config.toml
n_layer = 12
d_model = 192
n_head = 6
n_kv_head = 1
head_dim = 32
d_mlp = 384
vocab_size = 4096
activation = "swiglu"
norm = "rmsnorm"
norm_place = "pre"
norm_eps = 1e-05
positions = "rope"
rope_base = 10000.0
rope_fraction = 1.0
qk_norm = true
attn_scale = 0.177
bias = "none"
tie_embeddings = false
parallel_block = false
init = "orth"
init_std_qkv = 0.0342
init_std_o = 0.0
init_std_up = 0.0342
init_std_down = 0.0
optimizer = "muon_variant"
lr = 0.00365
weight_decay = 0.24
lr_head = 0.00553
warmup_steps = 28
schedule = "wsd"
decay_fraction = 0.616
decay_shape = "exp"
final_lr_fraction = 0.0
batch_tokens = 32768
seq_len = 1024
doc_mask = true
train_tokens = 132200000
steps = 4035
dataset = "wikipedia_en"
MLP neurons of a small language model. Each row is named by its layer, matrix (gate and up: input weights) and neuron, and shows model dimensions 0-127. Each number is 128 + 24 x the weight over its row's rms, rounded and kept within 0 to 255. Numbers have three digits each. A neuron's up and down rows have the sign that makes its largest values positive.
Before each neuron's rows, "fires after" lists the tokens most often just before its 100 highest values on Wikipedia text that the model never trained on.

fires after: " m", " M", "A", "M", " \"M", " (M"
L2.gate53:146117124144051139137153160136159121111135203107132145132129127122130159122137141090114125123092155150142169140151134116143127129102072100108167119136117173153123141103093159093114129102108141116160126101160159097095140099145127146143143108167106115127138140131151109104113113117127140132164110142122101160142144158102088167151140123115139146098103162135129120111114160085100176149162
L2.up53:083129147147115126137132136157134144111128169137144139091138102161156142155107102129135112131125135142135161125139134120112112147145109142123175183131129143106141109152125130105116156119100106124147138110093130119108103089147146081122114075152098116127107142173145146122106105087142130144103148100137136146143109164133153115127171073119101136133100139132164131146140129076120165155163

fires after: " the", " of", " l", " there", " because", " There"
L4.gate250:120155125132106144115103109186135135134177118128131148108138145132111121138098139111152121108137116129139100172102090101145091171122125133143122104140184103131121103133192103095115141129108156090090117131122149142124118141108142107131132097143140125081113134109122107168082137134135143140173106121137086139115151123101139151107095156117096161167095125127125103098153104113161164140101
L4.up250:111126084111105138158147120148124105148131158090113108109163136141119113132078111121121103102105148153132095143119123143126127113110114136111130096155150194113090094115136131081126118100113126124096163118107134117116096153116147130123099100117143125103126140116114086152082145112129106138111135118094137110133190097084173160120128155153106133079096129109129099120111153090115134155103

fires after: " L", " co", " Man", " m", " Al", " l"
L2.gate349:111132079113145100117105119096164127110124069122164132118151133070124125116129115147141112158136105075121143162121174147107111120116125116108114145080108146114129071158094131130125159174115157141094119134106124090106097173121138135143080123088114093126158138131126116110132101114143106108151093148130112119156110157118113126124155107109135133112124113129112098152133149141178127116132
L2.up349:091115116110130111157137123137131104122127091105140134096153131067135102159159119150180107132122112091101176128109145146150108117116124114116104110093083150135134104112146124070121173150114114129084150118117124115115080188105163195127083151126072104108126093159100097153122129114101100093155135125102116138160129169137118171157139096114132119158127094126112099150133141110159118117134

fires after: "==", "\n", "==="
L2.gate105:140146123153143149157138060111151111130084125122111131160163107145130116127120155127170152127154138119100144091141108109172099119174120152124140132117138095157153141103175142143197136155164141136110132079151155099143124188137135137181113149130137152122112125117133141112127148106113163133114164122132148085127112101112112141121111100147165099113106133130120113111123090075099117158119
L2.up105:123134150101144112149097104102136148128111108120088147140148084151107159134121104124154103126133154131101140165144148130163128118110133123157128165116123101154141187085164122137160099132139170160081149091151147111139135129124140159164138108115156189094151089123153176113148141116126195132113120129161128133132077119181120133139140115140172083139076130109133106081114147098100119131148

fires after: " to", "'t", " can", " he"
L2.gate118:124111120120129151132125118139100115124106130095111167145137155104141129114121165162123175120138135102094109147122091142140156123100118145133142155154184135146105177152116128102116149142133135181143093154175123114183135095114154129163130135147156159166084106115117141111128084105131160119119156156146171146094116155174123153112120166119151120163144161121162094072183120131152155143101
L2.up118:104109102109170165128108109134100086126072175098126155141168160136136121112113156158113155154136115080095076115118117141136160177134139145138142175146168139145098169146130114119089125148129136172141089127147133121193142115112101087164132136142134106154128142122119160097109133094103139118119173168122156113103139129159118112096122146115167124138145152112138122058181093126127131133115

fires after: " D", " d", " J", " l", " m"
L6.gate36:148120115148105165135145165120158093091078086106136162138120145109175086119131120117122121149083108100127116139105100140119137154140144081103146107114138107090096120135133157129122100112101144098073143102120135104111124132118130109141108142108048118113096174156112100115149096153131160131181125092053098128155114119118124150138108158097145167104143113146148094112151155085163127151174
L6.up36:124121108112131127120099135088088131130144125155168159123107083147162114102174113135172138130128119121130108123130117151144133127175159128091116132125115155111109147123153108116115149169115109135125104138128158093117115143137082100130126149144125160097117092151140147141122145137132123084114146103116140146125203160112153131121104109131141126062164117133137125153129146112110146077105

fires after: " b", " B", " \"B", " pass"
L3.gate184:178164102152101126086136096127115116131096159131128092160135159143066134158130134096120133068168123114143123104124098168120117110100117123097107069119150107120132115105118156157118106135117096104103090125124144140087134096136129155113122109097136151132150091133155144118124118104113091067115114120164138105095132114126121119118116120130155149090121126136137132117067176126085144129116
L3.up184:137120153175105143139145096123093120124149152136196117118144164161108144139132106126126130105146130129132145097135131123149149119115159163132104091141132117121152144128129116121142147147163086092114121107142133101109099109119157188161151134110101150105173106106154116162109107118148100125109090108137109106104118133131098104102127135147191135100160103093167093115079164097106110129153

fires after: "R", "Z", "U", " S", "S", "E"
L5.gate335:114104206083113188097116162116106160115148125105166181173102175133179088091155141131132128130110120126158113101104129131133110124122162103109137145112140094117121127111103135136074104136139139145119115112118110165131130140139132122132129103178045126133174190125140108080122110096133130125148116135168083111119144119170114150139114110148113085118127114124147121126158169116099147155126
L5.up335:181166136140130124117112152125102116140118130135102180124125128114129100160144152084128067121103106120160148124106152105128126111165151124103131127121135131166114132142120153146120161100158075103126115120118088116125125143156158161136158123143124105145130161128123113100124136124126170153131129128118082147093093129136136112116175123098120096151136120118166160106154116175156085182117

fires after: " A", " T", " S", " N"
L3.gate83:125117181102144130138127130129146126137108106084131131082105148140162082097114094120139104112131105116126137137151162108138114152161118171133133125178100093155128155141148163127154179088103171105116087108121105130134109150121102166135174160129146169095134104119111102152110144138160120083177110129141126106121165139128134126131108107152114111140112104113123172136133088130162116165183
L3.up83:140116150166153158135149155129108130130102145163135112137109155170154118138155165139122126109092104103145134133122092111149136099154109153137096165142142122160071115150130132154111130104163098140198104102108116113087083112133127127140120142115170122104160126132091127092145122171121153130129139103126102132130117120165094136174140135112099123113127120147143142171139108133111219101118

fires after: " D", " l", " Ed", " R", " L", " C"
L5.gate315:095139117122173151098120131127143133143094131121140148123123085101144097133127130121172100150135101157141134114132135074140121134126104155143130087110133120104113159120076153084139138180097135113112125135152128132108091148133115157109126105123145090151110148125160112108152105113093081119122156116109104120126113139139105105193152129141130126189101108126182106140150104107152125161157
L5.up315:090148134068120142115132148115169104122108167092149154123127133134177139141139086090086122129085119116129102134096160120147165150133110139125134113151089131142098153154087135145114128150094134080097108145111156140124123129152145141141149133167142135160103155136138111122113073128133145112103118090136155131096137093181134099181136139116121142095163152195138144116174087125102136103160

fires after: " the", "The", " The", "res", "P"
L5.gate299:166130120146120139122146126110138080137143139143104163137114154151125112124138139117101092131163090097125122125172189121135128194134142124144121164089158125084142119163087111085167120131143177178164166130167132130126134152116095120091115165125141098103144203158135136127136117158105146108085137142096129149134119114143131103139178142099122117131133139112153131121133105139095134139128
L5.up299:098142146135111168156140117120122096116120133117082148138135139160181160160147102124138180094084102110126147156073145131100172136137125132150123111134081103105111125108144137132115127165143120147084084099160149138117120088140152140134106142163118093156122127132116113147095138153111115092126136088137126095112095155136126134158094129118139132191140138096138136136124102117128109136129

fires after: " Y", " Ill", " B", " b", " m"
L3.gate310:103071114114115137129150091120158126092115134145117116106149160147109144100120080098104143156094119128136101122111106128136185128158097104138112135126129168128105156090132163062129157160140143145116112108130140110129067072188135077151106095106081094157115129108100126112122101196114100159168144099150121106135145122102139126141079148117131115118128129133142130121101092063131120143090
L3.up310:139128091160113136108136107139149145115177115123137132133089125125111129113171067078167147191090126109136122145157104141129149114151148139124128129140122128129132162117108158136115126157118121164130094104142147104089127106151109099161091094108094043128120112075114093137123152135141128110114113123145093132115147121130149166113078144145132115143127113160130146125087132111127099111147

fires after: "ip", " Con", "ap", " Ab", " Cam"
L2.gate133:151091135154138169174108119097143117081110133146118107134158127157174122099138088100144110117141110112132151155163144152108168149108161181147152037116114164122124122152081134171113098125129086125163117129133112126127122147105123140144166145158151101162135139128149116112132138135147132135155097090156131138116111102120116163130122103159124129096103155154119150125161125124152091125139
L2.up133:144107095139141156112134132149121124113100118130109122103137100088087090149109125142177165117125141127161142089161125099133165105105138152096129136135133132130145093168124167148089131201101162125154109155145146108130115153123135133131131153104151108115117099090163117125132149058200107089099082123076127147147137102112155156163141173164127101136134129146140107153111135125105096151142

fires after: " the", " in", " named"
L2.gate123:135103172146134100154108105149148104121124104141116167118122164119157109108099132123147177138155140126084151164142164106191155119181112169139148152152144124097147124114137108144130143138110126121107147109145174131176164125160126075094151131061150128117144146123108113167147127089144137118157142124075138128121085143125154115110100148135125108151113147122159154079123167095178120108104
L2.up123:097084171140135083143088114089171158127104155099147170137127157110182098122104133151142118106143143121154153146118124077135139170179137142125120111160099152122127093100171127125135165097144150138087146110140100100133123103139106129153138170133156129150124133109115128167073165117113128110124097130111102098114115174144108131128129160136096126148081131110152158083115150075090104105103

fires after: " the", "'s", "|", "-", " his"
L3.gate18:105121137109093135113137118142177136084146110119140130110146085116113139132100125159141149089119127148184149127165099091137124097160074120178152116105152173116118096138174105132149135117086140128135140136121111075174106156097140126110117071100128131130129121147129110118149132138115103122130152128117115124191151133115120114112118121129163116124117157115164144153134151084101131126082
L3.up18:124125094143151134139131176118113176138151100087100115122062148115091134151138160068125152129129160142128146145111118100116124136109130097155129143116151217065112147165129095134102114092149153127123122091133128158121137144106103118140149132157110111127126118119127134148161173130127130147155116078166137131119125140126129118143143114142117087136184092130166139135144149152107149129134

fires after: " G", " g", "G", " St"
L4.gate93:176097153155128168176110106130112108149081120125143120166156160173109186122113157139098161135159144157106127096099121160128115186118123120097123111152107122128147095127138170115124114132102109098129132117130133133158148135108118104131138121104096146114099146100122107102164130128137108102134083126146139099153132116116136141150104129130149114148145135125111161074156119112117093140114
L4.up93:132127132140159090152081164130142143150130166139154139145130152140109173128131126150120125125132116123140143135148139172100098145098142116082119078108125106125168092120138124096129174117153083125119133140115138145155155147099124110163135144141075143101115098069125121138106134127134144088095124120166103133115094133096184129136133092119147106120108165107143138158137103117109131171137

fires after: " to", " can", " s", " may", " l"
L2.gate214:084112112138141122147136137100138131142126138097125145113135113122150140068138148135086137097133090127123163139120133110115145104132151122106116107076128137164115129131087129107080129106102173166102116112189131118143142194153088148109112155149199109138135111101118144139147129098159141146167133136115081112114128144128123153106093146146106099111125119114131114119129135150166141122135
L2.up214:116135118107121119139119131130076104137126141117136120133148131121146111127137158127101100127121139108106103134104127107139145181109107129100142128093100119123071130144090148139136125151100118153125064146123131127128163140110112157149143120173130157092135151176136117147168135134104154121147119148153123111118128144120157168145097160133080125158119143076181149120108116097127098145192

fires after: " in", " (1", " from", " 1,", " January", " In"
L4.gate313:075147101159168140086137108116140103157102119110112183161074124123162132090153090102135124111144107126130155151130105138163111150078093130117097115129129114126097139124102112128169143132102149163139156135105154080158130101121088145166141155163139145106094139106104150133155111091102164086127163126061117150116146119144142139099149093139120160133143123144148130174127151122147101106143
L4.up313:155152152147176105140102127168158142139143143131073156144107070156125135121125133138154146128086130134140118155112116114154124143088131151159100116105136106118104135140159087144111136160077143113152100106153144174144137114114106124101100130183140144138176092148157112120121154154107096115132109138115152113096140123114140142130139144134119124126154152123131111170173103168133113128127

fires after: " P", "P", " p", " \"P", "==C"
L6.gate133:145086148108114136146133132126144115109148125146078120124108181125148075119161128145138112123134088137130080107144119122095076140085113124136157124117132139116118093146095099181144124115162102148111082133164126152138099055110183094106143175128168134127128151096140119154149151147153125140131122136163126150125117143163144124133147102130176134104143148108096108106072100131158120117108
L6.up133:133081135118098145162117146170129148111084154123120153118174124098091156182096142145146064158167122113134135110131091130119119121113155098132150121136103132136102125150143104092136160125129107109144122180123148092138140183076095124104125145102113164128144099120132148111131132141084103144135135147087110148141176123149107140106102138107163118102137153131142142141132107158172113180130

fires after: "\n", "==="
L5.gate314:126123164155123144136109162151160116112135109114135166166143134166143128147080164127148157141123128147163084140103057135159088108154167102120137104115096094151066102132127128133189108084126163131110142096133103082133149136122116129172120097155107109110131188118127160145087176133099159164130142133135108142109084135141130169108149098130130129144110145123136128119119138146131146164136
L5.up314:134116112104110130105116101205136153140081121109125102120114092137125156104153081113131103104130101095124104156114128135168136123149147144109124158114124154140126152079197132163144099097096097076144108125132098107103097118103152154124096107118141148101140106150135129121125150110108128151119158090117166127094106135120119126110143144166153132135109130121108125161157090084178097120122

fires after: "y", "ier", " D", " G", " d", " ext"
L2.gate265:095156137134153178138153103149097099141104092128128104181095145166148189123124156129084159148136138090091109126150161118146161133140116138136106131129080149145140081123159119101137114149074089199140129139143151134118130094136127117130101143111120101133137126126144089163111156144112171117154144146151165137142114123125104146119118161149098096145117140139149100161118133152134169119132
L2.up265:084131137107104130110135164131131161103097126111114098123093085127141102143154110130119105084154100132117130132102095057135145143096137123088153126194123143096111085165157124126115159123108134110140099139150120144118153137122142156156097115132154119128116135125123120116092115131135159099097117132104190142167089107086132106135106140188110119123118090089112163108103110127081152082105

fires after: "–19", " C", " N", " E", " W", " (W"
L3.gate367:159127154121110115150157162132118122138109118102131115124117144103120150146136152107137109142146122147140075160135113114087136105123112172121116141155101112090155129130082084139121156106093124160145146161098117116118141128130140149138097124106158112142124137148128136146101101093132100153128136170108085108106140142150147129132105088131108136144172127115113111132091114150136098144120
L3.up367:171141134089116113154060123142116101188180098133121127120137124131135106148105078128125108128142124132165099095123135106120162098154153134148142167155127115110183136134138140137153133147140144124105138158147144143169146144155143078111150130104090145146125153137130135108114089124157118137147105122120141080134102156094140114117157089099071162141104117112130158128114086160119118113135

fires after: " B", "B", " b", " \"B"
L3.gate290:123113137084132114099114142143118090135119112136159138109148136124134143123150167094122094126105144069095147130110110159131139145146161130149134124140118103118138159136130118124090108129128110097158077124152152121148118166148163147163113107094126097130175158074118113115083138165076136112119130131117138106126081156136152115086111104117106117092139120128163103145120121112130144113169
L3.up290:119103117103055104133124137155120112138117142159159131102138142142105115129165133147127134169124124136174108108171089149126115158114142156139109134173190080136110082143130120124081164147136151137154115107096102138115155110135170118078157112136107141112145146108123104109124090155120122130141143131107097129115166115120135146112139177131115120127120138122166117144145104052070163131134

fires after: " the", " his", " wh", " /", " Par"
L2.gate6:137080168141094123128134152127121151138122122108151148112162128111118135159109115108175129128124156133110103126132108165154079176149145125109132166140166132131156144116142158119155131166068135146162130124132115131171119107116122093129149116071123154121135120110103164108135141129093070147113147127116082073143132127108148167161162187148096180178141164153116127141155142136147099143153
L2.up6:129111095147110086143134141124123132127108127096138113092089099138143143158098139130172147089126143120120091136127144130145106129168125154148139137089114148116133132084153102130150149113116121156116127123141079148143126113099122049123166114093137163153134118146151147084158158100112122135119129129139137128092157151093118145125143135115089121113128132126097100142164114159105087120132

fires after: " G", " g", " can", " may", " would"
L2.gate325:152133129120111121141151150117181110134146138137103109113100124136153170124120108121113153106143159141104133142147103141086118142126138116159159136132118125088129095138131098115136126147130111103103111114100113134153180163114101112109125111149099158117156126145125121167135095150122149103158107132117121071116172137112155156115159148067100127099151107141113113147135145129076056088152
L2.up325:107110122120120105137103156127133076096124158110105120162156135124144135119109152122049179112145068160123112152128144119063119128094114111133103104152093121142151110128107135106141140132144149174111130138160141146163098139161107124099084162133123135165119136136166129166110130118108098099157095098172203112104101119108141148094106170122166138132124092157132116145174126162136151138125

fires after: " Ad", " st", " ad", " ent", " At"
L3.gate330:115095164098120144145143079099187129128130114140161154152155086144133173084093104108117118096139120123106138101147121116161155116146137167148152110129098134148131154134122116131099145104115114092087069170132146099135131123090094165123141161119111114146152161161166109164092100125132146166114126099125093097120094093109121100140131102129124107099130124067144100152093178110134094116160
L3.up330:122107132136139149183099115097121123129087119142153094090128146128157189111132140129120130128166108160062166089139143096154125134160125136130117148136123131124136135108113125096149122119111109165136102065126098107135103108176117133094130150145098100100127141135080113114124159146139135168118125062123166116129177129104116103144124136117154133074123151118096120144076148098145137146169

fires after: " f", "sy", " T", " A", "y"
L3.gate162:080108144122088135140124126107175133134111156123124171120127103119135115099131113145131134091118081151146149124152093144154144133175109116145109153090117128123145092165141144111088119115121100107089077104123087133138104113128128110125174134135079127151128125081127062069113095166101164134130168110170153185134121131147132141132160099159103139109134095130154131136148100097115110086089
L3.up162:109143114134116131110149130152126114161145132099122128132092118126054078152131136132134111104111106130100149120131102112157106146153137139121099159114109105112155116170128143101102117102166152126154111132106116132158101127125129110155174145132106110110088144087105114121116118183099168149113156097146158127140117114164090158109109099165141135128113097111128131136140088126154109126143

fires after: " R", "R", " an", " B", " L", " g"
L4.gate368:172124132150115102134165182124160090137163107102161148130142164095116137176120139147052136107139162130149128119094131097084121146156091137116084142112169106106137109093158141095135137129148078108112164147123101111128159099112181118088132093158128114167111130145115138188162097120106135092137124096117100143136153140101108124085093125131127148152139162146102106147130099139160125150097
L4.up368:128115100143122100150127137104101078124154110160131124094130124080138177156116166123152122136151137102146110086138095080132126124140136129145115099133156110059137147161177119140115118142119071121119096086138130096083126096158131107144086131122132142137155152116118155147156102125113117081122182125105123117149116106094134137103098161101141113146143149148115157119121108126183105139109

fires after: " sh", " th", " me", " go", " s", " he"
L4.gate191:091092120147120163119133166101112117100124139095061132128103067172143122154123066124147114083147121143126145157144092149112136156107114124138134111131115086144104177128111119133152087153138138142119125145085125106114110145107149173084129151138137114125123118085115143142128125113111110147128104123092104111139101118143094130157100155136123111155138144162139127086096124124150116155123
L4.up191:086124147100133186100137163128145124112076128109124118156149094152105108182104136160119121136182147147134133139146069147101115125132094126141130121150139114098129178166156147111134110089122178139156155104142141137108072116101150162118136141104169162140131132129107165116140117117137123109141156151118160166135114119155131171111111115148148126165149173130133141154116114138155130170083

fires after: " in", " In", " Al", " al", " cl", " Am"
L3.gate10:186156142149142156128140157122178164102131132158106152118138110116162088118109132135118107131107160145168107109071123121137134125134158124136129149094152143124151099116183130103114139113131133165102105144179142127156110105117114148147090166147115077172161133151109113133095123106112150103123113152122176096130113133141150146120082136115096111159116155195127116118130128102111141102144
L3.up10:077093114158150109104126128150138124116160119128138163141123082153139148103125148131090130158116145131137113134122093105129127156137150128103161069141105148107137118086134152095103154121100142177103113126119152095137170156087146121139147105146134133180125145117180116155119137116162114117105145142109099112109132152186136138128095141122107153115125115148139163120160119135141131124135

fires after: " B", " D", " tr", " pass", " b"
L3.gate215:137159115157134190119160154122160098095096112115139116110142113136142140155145134116110143116111129112081169082149112128174111127098122158138067114134155132105135132130122131142144099111141117123131107126129179147104173099157126163102110155176156138131137115089150130153142092116154112101099098118104101132142104067158146107139126124167148113132111097146136136113135097097095146059138
L3.up215:109120150126096132098130104158170090187107111136148087122152110123164142122158118136101143145119135149136091118100121098134160110162100126124130125108121131144172133147077135075118111148104092106087103124136120103105161109155139121115085121187108153084121145106130141147094142137101142112152133120097109122136130113081114133135150113106120113127152128168116172141113139130104107141122

fires after: " f", " m", "F", " F", " M"
L3.gate120:128051082112071158132126119100143170085124175123129173135169126160117109110122120108116179109140090109116126155167136093146086139158146115124107120115157135124109141163095137118104135142133138080138139094135112133116128133166130091104140138139136071147141091093113093117181125151136121134115144125102120147153143134145111132129110104139132124123146119146146143091130119127123130139142
L3.up120:111140139079113116075085151080149128117090129109134114129121123138120179132143139139120142178122134137082096109133142141150138133159146133115129059143140156107117151115093102148094105151133125133130112116137123126146155121113159115120134098122127124100129093160112094091149164132118142104100161123101153163160150163136139153142112077167121191151109129132159148111140156139124159101141

fires after: " F", "F", " G", " T", " Eng"
L3.gate218:139128099110136128177137051092133149125143132135106120124101117172142138077118150155120131119101148124130111129127143126104126100189114137106129132110155130127108122084180161109134131090132112141103153122157104155141159148147118109132150131135110148114138129076136138157145181145157118098108169114111109095147159137094130117107079126148083111129152135106136100126147126141149094093143
L3.up218:140098104124100121125161087125110150062110110158154113106158162137132121129124133148109154138147107135142112118144093096110173110126115061114108093137115114083093108101121140107103126149154147116162158122125107161129141093154120117138136120133145132119157162126126121076146165107152115096149144169104182164159147126100105148120093150118119126134152136117130114112110106127108118167139

fires after: "y", " tra", "e", "ri", "o", " He"
L2.gate176:103157135123133103115092134122117155146126132128098126120100154141150135124112128142101104106177148120098123091086122071109106081148166093139130177099117159155152118163180114134120133128128142138082154184094126106133079149117130109151104128075133142100170114103092176113108127140117150151137136165134159155129129093112127080151114136128152170133102110098140115136140102084158090124113
L2.up176:100141134141130151122138126129122161163144127109125134133099146130136140139120107156127100121080117116134136155107157136134155127124137121123103097143133141169126107132157140117142164172136188117095132140124153163123138156143133114049098072093157119115105079102065121143106158167117143144094149142124104183133149161127136125158136147150135162169151097118125157135113128143150150151114

fires after: " b", " w", " W", "W", " p", " (W"
L3.gate91:124122102094105123130109149138118095149126139131135073131184125154102123136126152112110141153102148151131109096118165147126128128102133166193097103124146152101124129129141134165175111103092180137150142133141147123119187100098098090097107123092076125158125154127117101096083069153106120111144107147136084135080112149138135149105129113184106113190146152139123128098132167141094137111133
L3.up91:182140147148080073155128164174113134112100093138141159113109057142131173093118110121144139143139134132140095122134134126160142166167147155114126158108137104155145138147161098088141145082143129160133105069121105159106104136118090114150120098103125083101111130123119156087095101098115123097115126154144108106136116077163126127090146120102135101157126155164132135177102123148129103138112

fires after: " D", " d", " Tra", "D", "==D", " C"
L3.gate41:117120178117125143147160135135100090137117149094129117113147111098119110135134125167087149093132131123144105132131144107137124081106098181140127069137167109148133115100119160114157132136057163115112121144118148148168151119132132119141131132123155155116134146149106131115193147070138125146112161140156143141175150158090121132124143114179143126092136133102123153122159161142138138163121
L3.up41:126154129112134171132093122094088060146155161151103160119155123121121124091134107123105138130142125152109067138144169129144119127161124158156122104152156188144175099122133155122143082123104099076092132135153096132112151132099071137117123164113121167108126127118116137114150135154139115138122090118170100121140118160139113129132158170168151119104153129083134135129115125154110162099114

fires after: " L", " l", " Le", "er", " (L", "ene"
L5.gate365:137157114123136137149117136133155110118166148121165156108094143142130166143125130120109158109111149125126156159141158133107085158081098091152131109115100123106103123102098130117136141134135153114061139106113126100098112117129156129126143122150161136105119117128145081150144116078143103105120117110110126151128154154110135143161125097127114104124148145105140107165115127102092139139171
L5.up365:123139119164164108133142119128105120114089122127111132152157107135068110161151120075114117142152110112083111145167143081169138129119117118128119092147149126140089161125159156095115140148103096139077135132118168124127134157146136121140128115168141133110126152141094142128125115118073097094169109057091100146134149092065167128160121161109148104127181139107178108147155125110129146144094

fires after: " R", " Ch", " L", " l", " ch", "R"
L3.gate352:142176149141100170127114123153136101132134128134096121100177136096104089154106168103109137131136157162144152140090100131177117126130091118120112154146137139137099103097134116090150134133086116132100171148096146163130119120131121139112125099104122149127135154124157112144161116145130085119151143161141148105094163104153156151109109153167085150125146088126131111130125153182156172113145
L3.up352:117142074155125133156100171152144104135121141131142108089157127114116126136103160112130077120160135116126144118125182122151132086103124130071146077122134112109136116082126099156122132105143157091114100116088142151136118127148128165118165129135098102117135144118153151097110070095138167152147080143102085127108181138143141120137158114082158139129142117166118092120181168140138117157107

fires after: " the", " a", " The", " de", " there"
L4.gate9:059142127129152192129130110134161154152178108097105131082133132124119147141145166168149113128139129087109120099121098125133150137132127123129152156106108117148124109123133154117131129169119139122129167095107165141124112121130137143129088147150147130103160138102078169154124136132098129108152089151074078093108171158103145171136151143105120136161141129152102144161103121111124148118117
L4.up9:152158100130139153152140116156174120153121115147140146106100122120113138120124085154114127097102135140131133125149128119150130121096143165114106162115150121172128156159173139074086120171134104059093137129155095124153106165093096132133126146130108188100105125128126140116125112160140125150084134142111138121150172117121162146140165132128143116133135138151122134145185157104135091108184

fires after: "b", " B", " b", " d", " contin", "C"
L6.gate16:127114116096087094150140049122143097175120139102100104175130079074161136146146137121136130117133099131140093142115129113136087122095114137191143140125135130104130101142109154129088107158145118115124125147119151147112137107136116131098130130092092158131132160118121139118142090160127105146135107132175118122137157106124075158165122149125135071128128138132152151146156098112118118113137
L6.up16:162138160141130133135138072186167095141186146143161150122148155141101143129150138136139166133110147106129143127155154159149104121116165105136183146106152074117108118100132149134085093135118119125131148102102158136142113132112084124105121110125087110117153109099111128130115129149124123099113145113118140103136128131105108151138089120084103109137128085151135119149134138109148125081159

fires after: "-", "le", " L", " (L", "L"
L4.gate219:074163110155072133109119126139067132132122155124121124127140115107140120138140117096102163116160126125171160135120113131149091117089083071133137122122132146121157142163172126122135144130134141158099142109071111114108088163181111127107124110139144139151132157096136121148145132134138104116146105122135107136143125135166165121095127117110135133105137149120083093125113109146145136142132
L4.up219:118094079112141159121128149119121102107072115142167115114140137146091142150086101124154106139191101136115128111156117137126137123149086133118101128121160097136119087162121137118107126117158218106112137119139074131125095145141092115134160121131140103125126111114129124173099127110180113121136154160098085141124139161127139130116179150132144134148109129118117130123137120124095101174128

fires after: " in", " In", " p", "sp"
L2.gate312:151123163113191118169129148098096136174152130115094141135128098148156136131148143129115131122152154113130123127112148091123116154229143123120133156103120135125138175103147131132154169178115083080147097139109142138172150138106142157114124096127110106168119129144119166148139116148125127127153094142107128121117109145118150142104118146116106135146119106183115100083109164140125155121157
L2.up312:154099163132119175110139078137137146126142137084099144113130121148149133155100112098131140124129122112106136148140128125123173208121131148160125125149108147110155134107157104146143142132091093121137128093150172146078177138109127156131174119155106125186133109153109159110105165122125143118119097113079110141161123094145141132145114138139136142138130108110140122147088131151126164122147

fires after: " l", " d", " for", " L", " (L", " Cl"
L3.gate89:141128130153127169118145156122092119148126105123150117129112102083181123184118156139116157123149145158110118117098144114128124114123082116081156134101136165103135137128147150099125132146129163123130159156116152104076081117126139134158115143155093123147136118172130102101140124142176117092132130123117149113128102129122134123170112148113125113151096109119097116114110137115103138096131
L3.up89:104183186143152159161128130120125099082104140119128170145127075146118132144145113162130111093100144171144101144116118115127122139121134143115114093144120155100092103093176107084111133110119115091111139085132160116084126146122113154150113124117106111086126120136161124121128120126188111122117131107124132089123110147133087129147098134106148161117133107074134101132140148103105166149094

fires after: " the", "′", "0", " early"
L5.gate361:094153114175151165127108083121186137135143124131122146177134154112139139094097092137139131128128132113135134123137118121121148145103108136097137136140086155112132174085146112127145130172101092151087131124118170146109129123168101139127157139149118160077137100084115117161136088168140153074100099135132148102149072125109121086117138144140111084129159142079138154091094133151122093113087
L5.up361:101124130112139117125089086134147159141133074125132115128141132131116146153114086133177127086129107103152114158145138102141124123167097133141097133123126177114173162086145096138098123122099128148118154160134113138162134117179130157140094128131107166197096114140112125168181129131128123091122116083108111114118112115104142086114151141119107113144076160114170161152103117126098078086140

fires after: " D", " L", " d", " l", " T", "Th"
L3.gate248:113111119107111149124153144073141119105128113106129112141138159102108110139096127113086158142085107118134111147139099143144120148139135125131082127150134143106078131118155078138159093116144137173127154139115149123102089120130102120176147095122097153102118155121143162179113123113078131114157121101123153168121162126154132163178105176116115128118095147124130097190154125162125169156133
L3.up248:132101121159138182161129105100114088088151128106117160141106137165111112106159115105092128109130135128113125154111129158142133135108109157102078093144160137127112125090153125119137107068070118126126135180111098094103129119136096141176105076132074127099106131133121121170132147111115140140104132106126164157096168144172104136129114122101099117069140133109085110128105113110116151111112